Weights of a small GPT-style language model, trained from scratch on English Wikipedia.
Size: 9 layers, width 224, 3 heads of 64, MLP 896 GELU, vocabulary 2048, 6.1M parameters.
Architecture: rotary positions, biases.
Training: a variant of Muon for these matrices, 282M tokens.
MLP neurons of a small language model. Each row is named by its layer, matrix (up: input weights) and neuron, and shows model dimensions 80-143. Each number is 200 + 40 x the weight over its row's rms, rounded and kept within 0 to 999.
After each neuron's rows, "fires after" lists the tokens most often just before its 100 highest values on Wikipedia text that the model never trained on.

L6.up60,143,206,254,258,197,244,234,168,207,230,145,224,280,197,182,201,186,182,172,194,236,184,200,210,250,243,194,98,238,131,161,133,149,242,208,67,169,186,202,181,202,258,174,219,192,131,179,197,221,115,143,110,223,203,180,167,217,164,239,240,219,176,152,185
fires after: ".", "0", "am", "d", ":", ","

L3.up239,190,208,177,145,157,199,190,241,80,188,230,223,184,199,207,229,217,218,171,153,91,217,217,240,194,246,133,152,232,147,182,242,281,174,218,141,163,153,183,208,249,165,215,307,113,153,187,236,188,265,179,179,141,222,211,153,239,215,177,154,227,222,217,138
fires after: " such", "B", " (", "S", "ed", "C"

L6.up881,168,207,264,178,237,243,218,115,192,235,205,198,171,123,284,250,195,241,135,119,152,220,158,206,183,195,150,215,255,219,235,204,256,196,155,245,194,206,264,165,143,170,189,185,229,96,229,242,204,242,216,198,230,188,152,146,184,191,198,216,177,82,297,173
fires after: " b", " d", " B", " D", " P"

L6.up821,136,147,217,114,219,205,240,176,198,211,124,208,257,220,158,226,170,223,234,203,195,212,247,218,190,235,126,252,215,221,170,197,235,181,180,158,365,268,265,218,195,139,156,154,186,150,245,204,246,244,223,181,154,179,152,153,218,130,252,225,163,227,259,189
fires after: "w", " so", " Sp", " ra", " bro", "e"

L3.up203,127,218,201,180,237,289,178,156,175,162,139,156,195,253,292,205,254,205,245,190,169,250,161,228,171,204,212,175,182,201,195,148,207,174,190,186,251,211,224,236,256,261,192,226,221,282,250,208,278,191,213,142,225,239,223,195,275,178,223,197,192,231,149,207
fires after: " b", " B", " g", " te"

L6.up708,196,306,260,230,218,123,179,222,186,180,285,245,175,180,157,190,229,197,190,164,202,206,248,218,219,128,189,230,212,189,208,217,229,172,160,325,179,212,212,185,198,207,256,220,240,230,150,213,205,209,213,223,218,221,204,175,263,172,197,244,237,194,183,196
fires after: "1", "n", "re", " cre", "ur"

L6.up832,133,168,149,144,115,200,154,163,186,282,215,186,219,183,175,212,135,259,198,162,141,168,189,236,218,206,156,157,230,169,151,232,182,209,194,223,204,206,242,255,194,218,272,168,204,255,264,192,252,220,257,191,169,167,242,162,190,173,189,217,117,183,257,178
fires after: " O", "el", "ie", "l", "enn", "-"

L6.up8,194,241,170,111,170,146,184,190,206,218,210,148,209,201,205,237,197,216,159,211,199,144,227,168,169,221,142,160,213,206,229,176,193,186,186,177,187,248,249,256,269,176,195,228,193,177,135,174,262,174,246,223,157,149,194,136,210,214,274,215,194,237,184,242
fires after: " ab", " o", "ap", "i", "b", "ok"

L6.up803,216,154,208,235,123,183,131,250,221,192,236,136,169,193,184,187,163,223,219,89,117,198,224,251,132,196,179,186,202,158,192,192,196,244,220,267,200,254,218,179,187,242,217,189,262,188,224,212,216,232,220,168,247,167,192,203,154,131,170,289,210,190,219,211
fires after: " the", " is", " was", " of", " also"